config.yaml
n_kv_head: 4
head_dim: 64
d_mlp: 704
vocab_size: 1024
activation: "swiglu"
norm_place: "pre"
norm_eps: 1e-06
attn_scale: 0.125
init_std_qkv: 0.0262
lr_head: 0.00731
decay_fraction: 0.351
MLP neurons of a small language model. Each row is named by its layer, matrix (gate and up: input weights) and neuron, and shows model dimensions 96-223. Each number is 128 + 24 x the weight over its row's rms, rounded and kept within 0 to 255. Numbers have three digits each. A neuron's up and down rows have the sign that makes its largest values positive.
After each neuron's rows, "fires after" lists the tokens most often just before its 100 highest values on Wikipedia text that the model never trained on.

L3.gate599:168128099158115114111122076148124145128156154154087163122125139116144126090119135163156149138144180123164158160132157070145140111117145134156120107111160118126096141116157110152139120148110137205113136126104152103125114110115171154088113130156115142158147100113114132123119184096156106137181115162121164130130166172102161131161135122150125113102070180115115132122134128114089108119113
L3.up599:120141141132125161176174122119133142133134105131113114114102126155147079118114099144125099155178148146113147128105161168129125116157181123110134144092143147124121161162086117136148156132164136135158136143174132151156132184107133140108155120104073129135114128113152172159103152102121120124130112061122136172144119083144128126101157088109113143129139128134116099153120215100141118104128
fires after: "A", " A", "cc", " Pro", " I"

L4.gate166:129166133147126082166134113137116110124151122180160104102082120156135104153127123102152130112176108127108148140107118099159120142153121108101133118119100132120086135090097113131168138127128108133151115127149121123083120154098161161131134130125103138131121100106109127101112141093107137113118125119135111120144133111171132142083138139114119122161130132115070142115147119131135143114057
L4.up166:133147141134076101183135109148107162144173121128162145124109092116133101148136125168112086142176149154095146104066118163115136161136111149082114138108110117139143112134099118147142073081160099137116124124130163127112165171161147085125140111168136120127138093108142140171139091115132157125118156064126152096126177133142124138111135182140111130117130113132126128078149133147100148161115
fires after: " g", " G", "qu", " ind", " Ch"

L3.gate354:116157125127124139158160122126162158182164134110168150153154144111163124145122147091195122166133127135110136151172119105074144145175133106155172170141129138107142140153149120151153105130108109147132125122126151134129124114128146148134142106138139119153155119113121143111114183124122122121136124133106121158137108133104137127157137106136106156118157120122090162136139154112143091159141
L3.up354:113111134122146102160136072113143118145113106112096102080103129126153134145126153103123128127179156123115137147111152080157143128114163145107101117131097152118129137165128136147092129135115118139109109158147120110142151142130119107133092092092115110100116147142133171119095131154075130119152139055147155138104170068128097123119122099128135132165110177147116117121116138127113158079106
fires after: "C", " p", " C", " c", "S"

L6.gate97:086083106129134104127159138121133161080100094120089129161160108105162103139087084168132138135156134140176114157103119114175111090095140102097154138123135145156128141159135122158139139115136099116100124134102158129159151137118132141110126124130121099153116119144117149146130116124150120142125125129124146157119099130098145119118177094059170133141160065128117119121098132105105170159111
L6.up97:145126084153156099135145140149107145163082150108124125128157084108137055139136102096184158122161128149163114147074158140136133143125112125168155117130150129123118115119079151109127156126076123154135116126125137173152143130115102159142147157136094101118128143139125109151131163129143124155140128093143106152116104076159147157121123120094113131138087104124077153118093160121129110101110
fires after: " R", " w", " g", " h", "ro", " L"

L6.gate345:083071110156160122106121159143087145145122129131117129120113118137140124151089152096114142113125118196108115088132167124129102170175114089142151049126146180113133104142105149130106127121125157107125114112187158121106103134116160139108104132120108157164133126164158157130142159124130138092145148162123152107124127119212128140133148148136100109161118146113136139121101164086168150092071
L6.up345:141113114106164177159130148119131107162137121122136098146132129118095114185098135106167188123116121156118142109106154103119115155115116131094125079139112115150111141096147167115100114142157116122124086145127170119158157114136064142170109123135099140109102157131161104159163110140106130109162112120110131124147130146100151122128159133148099133144123169105105168124118145117157169134116
fires after: " F", "og", " M", " m", "(", "am"

L10.gate216:149132131136125115138075135176128130137157126092087153117058073114138111092129116132118134115131118087134109124099140116121133160093128096135153094141141160100105152125135136103147136120165112090132140137147103140160114085138127156104106120124110134116088127147093104116105160135131100090146138144100113134098124172132124120128141130135117115137090103107131133151158111069102115158132
L10.up216:137156109138179131086108150130088124145131143064159098076123124144168108106106121137186131127150107128101117133129139138062156131104154116145130113159124131124150143138147113112120172080138125130126109142067072148126143149090125134165138109143133133136122111124146151139147140125123137098146110107109122137103127135142135129133152132108160133138067154120117132130138092105116178091142
fires after: " p", " P", " per", " d", " S", " pro"

L6.gate396:104129101144132148123145159135132133141164072094117106128156138163131142145144115136120129111157115153111148138127124122139180130152095105132163106123142136116109133132159143153143145084132088148160080124138150151090133148114106136155143118127092147147137074182118130066150099191109164154096125134089134094132141093156126178146108153116145134121178152124109143083104140122095123168135
L6.up396:116107130122097140083133117116136100128107132199095122145152117150110135141161085121148157123114123169145156124108109114099095116090150069122163114115134113128092115129155157128068104109084125130112136137090100112116113102151140142176134108140174097125123123126168148150150120121145111163162151160080104124095144097135170127140129123148115111068140128109172145103160121130103142161103
fires after: " G", "'", "-", "c", "C", " C"

L4.gate260:136154169151095133150098158133111173089157192109091121119122095141089074142121135121170132139132102101149090095130090105118077130168141143137167083092146152135122124143128127119142133163168114154142140127160153179158120144128157175120104159138114127114133128133087125111115174135145116139148117107117139112146121108144177127099098098121132113119086114109080133106095146132127134128123
L4.up260:099142211165083134108129133131121134119167138121163139109137110179099109112114126130101112107149166150082162107109106132115083142119128148115085084125122110131105135152155202110153115122107111080137169094145129151118130111145115154129116122151137143151123112168132126163110135100119126122082134091122092116136108108141113130142177132119157125133093110074129135084122118085164143119134
fires after: " g", "fer", " pro", " D", " fl", " G"

L4.gate604:107112078131130117117135086127118090137101116089128116108096142155129106123113135111136107122120130098126101133133128133173155133150137114111161118162120129107113116119169140115113115155098076112089126118088138133114157146148136122103115136118099134143088127152123109105109123118145116099156099106140133160196121143103168139105140112110151105107119151119144143133142082129140137114131
L4.up604:117124127142136105123107132074105168095149125099146103123117107105124144090121149154158093161191152134091147116115135143123153126194174138118116120121086125115179136089100123169099142116155124121138106155134126114158156146147125146141138129143152125108117123123086169120138134122111088092164163108086136169134147070160129141118149139119118112151147098118122117109122136166159117139076
fires after: " g", " qu", "u", "o", " G", " V"

L3.gate580:137144113105136124145130114141095117141126114110130141104131112146095125169131134141159119166128117093132152117150090079137103176131120111128142117126121100127157155121139120128140178115150103183123119109111104125168104088084115127143127103150138150150144104136110140070131136142176142137141091135178120173138071095117128141130073109167117135138135107139146131091131118121147119124170
L3.up580:157124158154126114107089112128168131175124091125114078138125137138132147109123157132125115142123132117125143118114099103113132167126163117090165084129132101166121130163115137138122117120131089127114138104123131113137136109123135149152089098147098147114158091210155110126159150164111121095123165161147109084150138105190119120088103108098114112175163134153131149158122126145152100088099
fires after: "S", " s", "C", "ing", " C"

L4.gate252:148106134138086142155133149114127103077128097151131141140114099122105144128157126155118104133133120133119088112163125113126126165147159117127128138164134123163083155112121146105096124142172100159101138080152149110138110127095145202149122155174105131179174134174106106084146130129149147123144139114101119134058114138175145120137124163128132128122109118103113151114125123109120146113137
L4.up252:137111135139106114102121139121189113113152119091109135153096123114122122157107108170095120142074097123158156097122128113136147125144123120128155129094132134142118123098112071086128152140148126162121155076153123107110081134126092122151123111126143117101147125117120149167138075112132137118140113147130085135087123136119072117135122114116124139131159128110125188162137134108070123104116
fires after: " P", " p", " o", " A"

L8.gate11:097112114118149127184163125131157138129147127167094133147080082133125128153148152139101097171146140164100110114115120181138115156154144144139137099103106102102139111084136132124095115126154081134128125146184106150139102129105107122140124154132168130118116142131131094130120124073143143142104097149098144158132161125141084132130107129140128136140118135179143169100115118121163142101151
L8.up11:122136063131124140171099096118157156152125118178102146150129109157109126150143189130134148127130144173120132141126116155129129172163118123140145099143133094125205113115177135159111109153132081120157154117163100148158149138085141098144119103097126107125134138128151089110115143083138145132126129116115138103110132152140131133140143119159147145149101130161170166149160110093131133110106
fires after: " O", " p", " the", " B", "O", " att"

L4.gate326:117121141151115088111168143133098113116125126103113147137152114112061130132142153156170115144109113121129145075144151134098132114115136083162109139155086139092134140144148115116139128135115126130087112174119067112098115104137129128140142148152146155162142123132167154137185136136116117147151133137124115094125141154114156150149118147070138046131140149103114165121152122145117126157138
L4.up326:145130169122128056092172158115114087092113156130102154111150117106086117144125121166173121126081105120123162099127159123086096130115151093172129134153085153112137143115153068110120139136118154145126113159111089112130104136104092099120120154151154129143126119154187146153170151127143092128176146109132126110103143145076128112146122136103181073149120153126131147131125147151115109122114
fires after: "i", " C", "L", " tra", " L"

L3.gate620:152124128135128140136147170129110191180136095170092063105113103107126144141134130163118094175146120118103107118120144153117151142095107108156148108155120094122113140100164154131117134130116108153148083117135120134202121151123138123126079104160081126143129110112107151151123127143096095109192129144105135184165129114122133113182149092128126105151135139209139161133134113156121107136131
L3.up620:133130090126136152174111101103154195110136160140143149164116148088153097086101121085152108143109156134145089115139127095105139154144160157119144062094181166099141156119108129170158123126162184132172132127141166110132128134148164115084177093095099147098142098126128147132130121121131109155128134118147143178131150137156130146140120097082129126133093109138120134154124168155161104153130
fires after: " A", "A", "ce"

L8.gate41:063093114120100130147119102165130112118130108148137122094130146133158136200069115124146138137117127146119123122085122117127165124106132128165163153152167137131126103101145159117147143144164104136170145119117122162080099114147142097182104150116073119095133126163110143112118110145125126115159120155109148116111110113123122122145116141129118108132190126144134123136143131168160138130122
L8.up41:109119120093095106109108122158126121144112088082082119143151129139140159136143133101142113145089104110162116084127130122122096110107117098127133127173095148151130138142144138130127175123112084131133168119122138174126100166113128145126142102118134143150090107112110153108137110113142083106177114143106123131090117165114151119152140134100090098082128189127140175113091156168177097145103
fires after: "-", "c", " C", " S"

L6.gate178:101117107144167159128150143145161158161095092131152113136119131146132164145121117122162137143166123122131122117129111141169129112142148125128142165111125143143119124130120144129080082144124134150146117132137164112177127149099128144108103166144139078150121162156131108123125117133094156093139132172115117138083132080137114145106140136135129133101136125132128136141113084110112139108076
L6.up178:119129152172130184124137138180125114112122139103124111125166099092144119135105137129135135133084113111106160157131154132190174123103164147098097080150137096133126094135113160073176098148062147113125170165098123123120140119142111093119112121148121123106110129157119142086131158157141157118124152134116151130186096120117099134120093112104126134110105164118151102114127131107126118081127
fires after: " l", " v", "at", "el", "il", "ell"

L6.gate188:145142118134148095154152116122144148110115152093095158121113157137146103117128117133069110132138104145138088115075129108125145126108146112158189121142158092112169139102155121139113165151132101119137137110166156149137095128128131144154132113121138141153133069160131170112106081140129145117158089100126155109099121127154100130171108101111190117153146118121119118110068158111108167139107
L6.up188:149113122131096145079113135142179155113127112113121110145199115144154104126177145148098114181095100066112137126112101128139078159106133140156124111165136154166135143121122135145147152115119124127117136148155108118176161107156139113140155101101115137116108127105120144138161137114088100125148094151093101109157118100085079141157100146147110120129147137165145093104116111115134112145132
fires after: " L", " R", " V", " reg", " G", "g"

L8.gate40:154135089142141152138108125127113109104132162174110110169126106130128152148105127129126135150153078056136173105144101132147172124121109116132126133135137113124071116138156163130138123112100134164099133149107099118115135130174130149124124102152108158094131100147111087142101101118153139107174141140105122168154153130150157123106162122121086116118099133159148158111150098167106125157107
L8.up40:149098110123096074128139130100114106110156127134162126120101107141116134147092161123103106106108081080148152102133125162132161149070144143162138137123166160116117107156109128104136118151162141116134109140137130117123138134122127149136096153128137060133129112142130103113123121165139140125108143098100129053153151160106115138117114157096125126168141115136141121091129134146139109161132
fires after: "ort", "r", "m", "n", "b", " ex"

L4.gate46:138111067156132118128108121112182096115124105141136112167142112148125106114128126096085136127139100115130100153118122094150125091153159123108154100137149175147122106149102158111133178115096112172115162143122123167147115107106150163173149152142137144113106140140116106146141152087116109132130120146080134130136107134148152130114192116088143087159144095105105133101145085078168186119106
L4.up46:130115133153143064119128131110141096150144115132140140145126134114128132133171101152101125116135101108122094146120120135138121126130129123101112133114166158108137147101154150104119143088114129129115109104146143127146110153092116134140175113138136151076087166144152089141156126103152091172123145147152132136131100174127146150114177117144129134201134098101097137090088115090142155117139
fires after: " g", "ro", " of", "rit", "if", "iv"

L6.gate216:094149158143161133122129113105139122122151128149113131135103088141118143118117171164116108186140113096137097112105129131168158117138194098133135128145156143152159118128144143089142147112133127158124125117193167151083152117126136154126100110122117191106095149115131123104134119140120114140120121170131124132124098082129116110165111118115123112137122115127122145155133129118130131127143
L6.up216:130169157163082110128120160124111089120170077109083110178150131100131159103132127174128114122122127109146138153127142108180136087145113116117117160144158143131140123099156152081145087072148109133141099124124122123090156147158137149150154068143128145141152123080117094135121136122168119148110135104134101086109080122145146139147129122154167108113130116114152115121146095132080099141119
fires after: " D", " d", " (", " cont", " C"

L10.gate485:104125137147125160125159113135091142130149119124122090152082103123099138146105118091135184085135168139142111108123153125130127126142132118153091081108111158152133096108114136104182144095184141121102106151179104168054104122107132134140141180140161150172106134139130111130148102122124141164159100113139158101121124126177170097167127133120089119137121114187115119105111106150151127118130
L10.up485:102091114112130170125159106144114156130121124178117142113137145167086123159132171117142139128102113149164150098121140168085108128135156127121098117094113089185142089134094089142156105116157125138122122140112140121151133164110139084114117167162173090147138131120200119127114114062104125098149158103123157140117101154118096132137097105134130123108114091106133148148135114143139131123094
fires after: "O", " O", "ro", " cl", "m", " comp"

L4.gate182:094131097153117154134116177171120134137118145137099093108082110132122121135057137123094101150091129112113101092191125115119162129119176127120129174122138082161090119065081123101131110157168129126118108130111159122141135139126126133122140118152109140133080129099122099124154112124139139094133101181139116161131138129178158162154122118114125127166148158109114137085097084121115113099106
L4.up182:105091128109138091134123130129123153156153144087114165130127122173126111175115119116120146139155150091105116125152089126127120131140130153107131157141139181140151096146106106177115114159123129151111096110093147155134110120145153126113155175124112115143111121093147130113133102103156085102101113154110110137112182124149186130095121101088128122108134137192127144128118123129146150145076
fires after: "g", " f", " g", "en", " s"

L2.gate292:119100143108145151144129137138129137055134145132140133134122148148055084165114124139147158178138138127087115124131135153131117101175110114144117114135105137153134158148133120111127151120123113107161137121098146128117175130153111113160148117146096093144146130133135158130116135104135139146145125147145108117130100130142116155212128101088119118095158097140102140128135091116147143132158
L2.up292:191102088108143132115147102074143135147118124180123114156131125124148141082128132154136134106145180156107148128124128100143110144150087119128130122123146158126128147112137102121118142130167140134125126126119146132108110083182130141138147149104087125156135108129113185129135186118115102160108156113110102124101164156154114084129068131108109132168115106115135166150125123093120112132091
fires after: ",", "2", " pre", "ers", "er"

L3.gate138:122127137117156137167110086148160153118148084103133126092092150116135134120103142066091140118130090131117119173125097098137120111092129127116135126125134140142091145129155118118092109089137138140156144133105137087111135132098083170152145121136106165204128139121109123082106131119117140148144124117125167114129092110145152194130098093146109143162166120112132112091105110100117140121115
L3.up138:113127159173171124131116110151138148096135130107160165123091131111133127147121128104096133132140132162105121122103094145142080097144141130137127121092108133145103090136140111100126137120126161120120151111122142122136133152137123150142119111172116141127136182190142140180115101130136105171122145113151143131093162104141121115114116127130116102120130131143099106078103133135131099120129
fires after: " R", " g", "olog", "ir", " G"

L4.gate329:065130078163154146140118107111104121080118106139126089135115123144101109126121111098143149137106108127172146138178104121116087107144067142092118171088127103120097153094168126112102117115174133154106115161112142135118121117115127101122195113139162125128138127096130097143136109106159147141138116148126155128102120111149080136100113135128128127127156106133129142107108107128124128128082
L4.up329:111098140163100145119163101102151089101083167078142119159141117124184137106109168118122089100125136171159093107137153138153143135127143089132119095164100117060119121151154056091147179090129141091149154123149130152165161128110130117118143147151134134112118116166123131103103167170098122158129128118140075171106143129124113104123141105115128119155157133130087172109140146108106168074123
fires after: " gr", " n", " qu", " c", " comm", "id"

L6.gate697:148129112136096151129107108151132104115145125114119100179072155143134124097156134138113088127151146105152118066151117102126127140145139097192131112115151150119120125195119104133126148136128098145162059130162126162149177145144139157101121102122133104138138100127128128145124106150127129136105103104146125128111143127110119149123092140142146135114107112123125143148113118147125147120130
L6.up697:124123118146159135123156095128110162130127160099093116166148103153174172073147132140132157110108102153146121168139097108130156142122114109113175121146174136124076138143125114098129110132157107116141119136185122136138150158163095110134152099158113143139129115123176117119162122114123151149139119120153182147158154123112160113097135126126135122131115120104179120117157067117142097093158
fires after: " follow", "pen", " d", " D", "ollow", " form"

L4.gate700:107153134126102096143100110119096115118138121129169105130153114119118153122109140142131088169116124132130109142117092179085086094121106145152114137128134169109111164110137143122132167158123139135151136135114121139141118132093113145123163134216126142126173149086094127085100100126148127140111140126104106152117099077103079138123141149112109117084153126105130134123149124099157145144162
L4.up700:150133142075113080116103130087107074086165121082132124096116116084129102151106147152149160183068154118184120146144150159150135105151163139135130158125149137142139176162153065146115158157087154157150152100112142114136099108139107145126141114148104173103139113121136105130116127129166136124150094108103130157133101146115094098128131150131174104118131129138102115129139123129152115127144
fires after: " P", " p", "a", " C", " a", "u"

L6.gate631:154109117105139148146145121138158138080130124099163080167120109192143132147108112116146155147141132081159104127173115103145148144137116094129142137116126125199136076139160161173158144124120121154127077133145127101101133106136134151168116114166118129106130118105101106082078181124136103158105110115105131175138107140106121088153153113144136145108118107154147169157126122135177129145118
L6.up631:134120156170144109137122103106148084088133156139137124169128122130124134109118131150147085179104083136155171131078144149092117096103128144179135164084125109165138103099112134127124125132079114145141094170138148153153121172117152149125131120137106156130117162095156109127142086133131142152139150128121125115147122173112110133104122174134171113097147079149171149142099135133097113156138
fires after: "m", "st", "b", "d", "ff", "em"

L6.gate625:100086138125146095137086147091127116113150138138127106126116098121121101089096123089144126111126099123145091122097138076133168112149153130160149130109135138113181127111116110127147130122179096104133145124143149167139135135123120160170175137132129148164133125176154160120127082161157146126157133128083159133099142103117145097130137118104144125140168116124084106095108136132178165156104
L6.up625:130144122096120140140106118113133156135157140127106164131128128115153156117131198149132114130113078133175118137137108153131174120108129080158147085155149128139128098117092139128112155105131101141111080189081160142107187128137118119080127128164095138155168112119059142118147129130107146129126151095075119130136163147098138129139160139121131084144186132157138118136158133157119142160112
fires after: "g", " g", " F", " G", "G", " f"

L3.gate618:104144111136122091157101122172094087132154104143113116104150143096144131139092123084076137130132128131127136149126119175112105092144099112109149145148185127152089140145083078124126138134111151107106121093179091131128106126132104186137130104123106151167086140126103129123133141127116176128127149111128110113193139086162150155138153118133129124125205114129123097120105118082167114089072
L3.up618:135126129109131132082104182138111136154079127117077090130108127146159110099136126149125151122139171112146102128144144088160147135177124118112089147133105121149126132150131160171150124158137119099108095116102126091143105126120139152142137150137146132120088098106151114117147143118138142120165148166119187143118095117155165134086138103139112122158098162153124087166120143104097107128112
fires after: "iv", " g", "g", "ag", "v", "ot"

L8.gate212:130162128144145150139136152133155125109164122104149106119151110155135064102120115079148149177164110125150101130144127144123194110152148114147115125144098088111128114140123121125155141087114127152134123138168094116164166127128143135122094125132137152167165163138142106114085155141117104105113102109105162111146104083132131118122152132076097111135138127107094149110156119083131088153137
L8.up212:105178181131145114142140151146112087111146105108106118170120144119110126161120149115121125086120142150208120129137083099127126109119118109124090117146119101112128134146118161122125099127114108114148153135139076136121169155140121135119096154130128113150166114146089120108096138100163116164088111153119123163134152112137111086131131097108154111121126153121110114125132106112098094164118
fires after: " d", "D", " v", " J", "d", " D"

L4.gate41:082136121145146121086173088107109131124090109126111112158111100140150120116105105155091146136164200135129104130161096163084127100169149155122142108132123152118141125139165155175101113152140153161085156122136134112138124138153152097140094128116108143095124106125151140164128128074159116088156115136110133137141134157147111110160104159146134134156128163104168122165125134116131108101125
L4.up41:150131138143129134116129142097161103142124103140146132129155131136164113111127137147159100108150108109134132107139157115096169125151122130134115129137150138102111126112135111167113149131133134140140136128106125153155133176113142141156148090103181068100096128066121151086126128162137118086117137120099096137172130138139123154117094136107130137133129093096144095153102093133158146143118
fires after: " w", " o", " O", " ag", "v", "pp"

L4.gate386:111134106121139128084124128094115114133091125122150110091109116094122139139101121090112122123118054162115089089123175152118165117129100117153101139104122152104124114138119119088138165145147183125162113156122160153141096098137123116168135112164065159112148149141138123143096155117051138130121153119125128176123106124116124153122162175100113117164158093121134157108143139109104136118142
L4.up386:121125122140148103148114097152112084103136137134118106115122134145088123148109124072116140110124174111158170110112103137138126134071150133118093131154092115118093181099131170131097130114129079136109127146166096107118162134117129071168093106152127141128129130138120148129138124127096133097130159148073112091099124133159143113118119123157120115138107165123092096111103124102076119144065
fires after: " M", ")", "m", " m", "ir", "M"

L3.gate518:124105104140163099119117145115090080094118170128108120121091119124101123118095158082084110114151126125156133153146103138103126083180189091121143109141114145133119114101110120192114141135119133107134161125116099151140144130107100124132128101118136145149172088145115132135149161106121133107124120140132155115150123116190155148101113098106145134182114154111139118114140144122159157115088
L3.up518:132119136117134152095089128115119149118148106160113148169120138110107135147150139149082140095104091090074129159128081172173086123186126128098102146109143112128139133154099144117089128115132114110133110090137167148162108147097092133113081111120164108200144126117143096160116140127112155125107157105090160130142118167129102098138124117113145142167099065125154082075121120129067155086139
fires after: "O", " g", "et", " O", "en", "iv"

L2.gate623:142157101102118135135173152104136145148150167107107161122121124122129094150139106125141107112153103132133113119165120109134109128096137132158126093203187124124130114168084126149100128147108126140134120136126133143177147136127124139065171103112158084166142131137153098105124133135086136147148139115126136175112130118149130114153115113157128094174138119155126143140133160121161155104060
L2.up623:121081147183116124140105120103107096154137097148110128124153130118154109113153136106138135093127107099124129146108129096113133116112144132144142131110169149148106111181139146151088068102157107148139120086095126183158144132125144060119125109158141104126169155132149093138147139126143137152126107137140136168132138125136103145119134104134152115130088090126110143118117112088107121110166
fires after: "ap", " D", "b", " L", " d", " p"

L3.gate363:192115124127111160096114107138156111141102131128105135137111167137141149115130171139114143136109097071138134155149141137137145133152153110105140156133128129151109150162139135110122148142114111151127112149156135113130133104088151148096113144123123137144124130117108147082101159145102153101109113103152137133169100088112147087213146106123112141103102119145141153143145137111126140152175
L3.up363:117131129142138132153167114154113138104110125169167138155167130141114132103097146152164142158131138105109150107146143168137160153135160152153105105074125174125148140103116143141136127150147111164154103083149124113131102123135121181108145139133123117135141101136107137087127120108135152133092126111161127166099092077135180119103130081141128151094087124161110069161165127121106139159125
fires after: " A", "A", "ce", "c", " D"

L4.gate458:129143124137148141150102119155120154126100090142124132090126146126125160156125144113096175161167148109098119103132147140119113141105139118128127133119143124153143135174138151153098131093095128139088092144102124095130157151136124160153086154132158137142111112140090155080149061082100137121121151121049113099172153106153151148095132111129164111137141148145150089148127109133095144106098
L4.up458:106146130161163121133136106175119152135159154172125166120117179098105130112112135127110142135141120121120137126104160126104143119156144148098111093134131128128196155134148162131170145132153145141082130141103143100152134110130180092147147178148129124125132075136138112095154131159112136145110151098118125119122144112152148073124117158143126144142101077122130098158151131135131128119126
fires after: "–", " ", " v", "it", " w", "er"

L10.gate381:137124104092124107131162136163171112115121166117117114121141122122100125142143135134096109148165126105093125112090092138110112141094145151173143130136198143113128156112120109095106143164126116128137125097135137111125108117125140160109109104118123156164110134183112128124138167079146172058133114119135104169111092141081158088089108083142135128128160124128096138177120105117102148107115
L10.up381:176128148131103135123089153143195110117110165137113155130140142158110117125169153144098091154167085138150131128150097145122100145132146138164146120137127156148131100167145121157129164105152125115129146122146135142064138156128131141148150168145148181159154114098100155092133150166152126129141135124142156145153109108138104146140114145123122107123153153162139117137155177151082164124098
fires after: "-", " |", "it", " B", "z", " L"

L4.gate556:113096138126136090098173147126112132120153153122129135151124127135101092175101140145101110109156106101109152114120143138101148138118132101170152143131132112123149150147103110104132139138132126126126118135125101134117117140099102101128125128150147156145152153152140143165149146139117131148096134105134145080139166142119141144176116112089105042119136123159081127092111162135147100098109
L4.up556:180096153157118103092138129136113168119128118102135191154146136124158133128139157188093134062136136131097134112123116126118113126133119078128132096149122134117148148143135128099116124099086107158139163153105096117188129120167124117136121136120157115175108164104169186143143158177142098166127128097168127059085127147145125107099136107120159098129128129126071147145108138146129141113124
fires after: " C", " D", " L", " H", "iet", " l"

L10.gate348:118092125116169115116150126151141125115119069130153109111099095150092091149122128130096153175130113117089157132118100142121105160108122131142127126121139129131149140148083169078074142145164147127154128115154132116115155154167117117134117161134113175155119129120092144086132162141150158075136120142121139099150148104123103130121114120122092105089145160141106126138126105092182104131103
L10.up348:134155128109116093090119125130135124126109138089140137164110130134131185092112095112125091141116152135137125126118112155113139075142116141172122139133131123184118144181143157108121120136146130144120158130147150179139147135086119134079117157115172135122146151145120139134114109120100131151106171154103116118180106121147110166122161103129111145143108167131100131121127142196101155163141
fires after: "-", " Re", " |", " B", " re", "le"

L3.gate482:147113134151129159139138144105142147119128090144104105093121097174120095164107120128108163135144148132100124106094116127141127139132110140138130102153131136138115117135131107105148169122148135102112115127126108150140120145157134124188141165147160125153124139143085145107116146099137142126131127143075161165060147101185159137078121137141142143117122144108150102156089095100150161098106
L3.up482:159150184173124156145105141113148126117139106152153133066118137122155127150145079128116151084124163152107160095096105102147135145080090135110129138094115109114116114153154132154119117120150163103111067134119129118132091114138104118168140141157138146123118133112120098118190129118167145138112128104077136139115127127147157114114084188185145141147097111142141089131113140121096127090131
fires after: " ", "1", "–", " per", "ce"

L6.gate689:120160107147129133157147103082121126089146132159072131141078122142122135109140133153093152142144104106090162143125137149130145175116176157123159151133131152160159100133176115117059146099157086093119109116163132164095152153132138149101112120117157153151085102114143136114110104137131174107101110153126178106118158114139083127160111170135154110081130141124155132114158128110153109136121
L6.up689:100140126145181138124147078155115156094136103135116115131135085139147144083143131148099142115096104120110129113143136101147147151155127127129147136144113106150097122133098106157112127110148066115167167158128119091110197106129147103139104136126133103123118149117127124160133125104130130098150139162103111066126117150142103092122095108169152123119132144147152110126142107080088113081128
fires after: "O", " O", ",", "ollow", ".\n\n", " and"

L4.gate293:147107151134166115119152095111133134125129128178108146143135140113117116117090118180069127145138120096150107164127113094169128166128104136152177079123183133127112143136159129179103122141105136095118108127145098088107143153141130142081106155128097102080139110151115117139147090147152106119163072155120124122101127096112120099138167155164125112112080103144096146156163135145122132189149
L4.up293:141129134121164074143095130144129174131129117134110098107104117112114088121135173147155115109132123167094095139094125123137140124114163144150120117126143164122145187152090171095124162151168131123132097080153072146122122128103164114121104113114131162156091099104114151080076141155155161112116140155114111142075126085123144136087128123078148135133107124095155138126135124121110113159078
fires after: " S", " s", " P", "ed", " A", " B"

L3.gate78:135151152153156109155121105145125104093127158122135118095125129133136104123128117151126129158165156151067155111144124091135141099148152156094166146110111156126137140115133145140132110115131084147134159126146132074144176138153146129157140150081124110122127102110124134126167121081118112109165140132126132107157166081156192119110139121104133124158153142107126073141123108135153131122102
L3.up78:117112116096130143146149141127160114098147108090115115103127144113096123083105156157123155158127116105131151088117145150142164105121124121131160136089101122110149116118108144145114104146130090125125111164137123101184145101145136169139168116134139101167087126141116114078139127145150114104137119149163091102133110161152146153149119159156124129096113125098088111136147151110177164135133
fires after: " o", " w", " v", " im", " spec", " f"

L6.gate173:101131087131193147141117148124131109139161128140144129148133082108154102088095116119109177132112133118129146120153125160115108182131153135132136128124129090131103137148113159118146121155095138100086145129131150128135133109149130117117119122116095141112117155112112134153178089129145152150170121186126148091162142085153125088105151153130149121101130144133120144147191120087095118088112
L6.up173:135127143120119122138129134150156152116174113130158117126123105150148120157143123096116103130138108119114109138125109120131105141166081168127106136137130143164141116150117103101135141092119115142120158144091150106161103138110116142153091056130121137105116115151140116115101194133139110129150152115126165164114102128160113140119125146137126172156092135101136105135104132127101119130101
fires after: "am", "at", "el", "it", " V"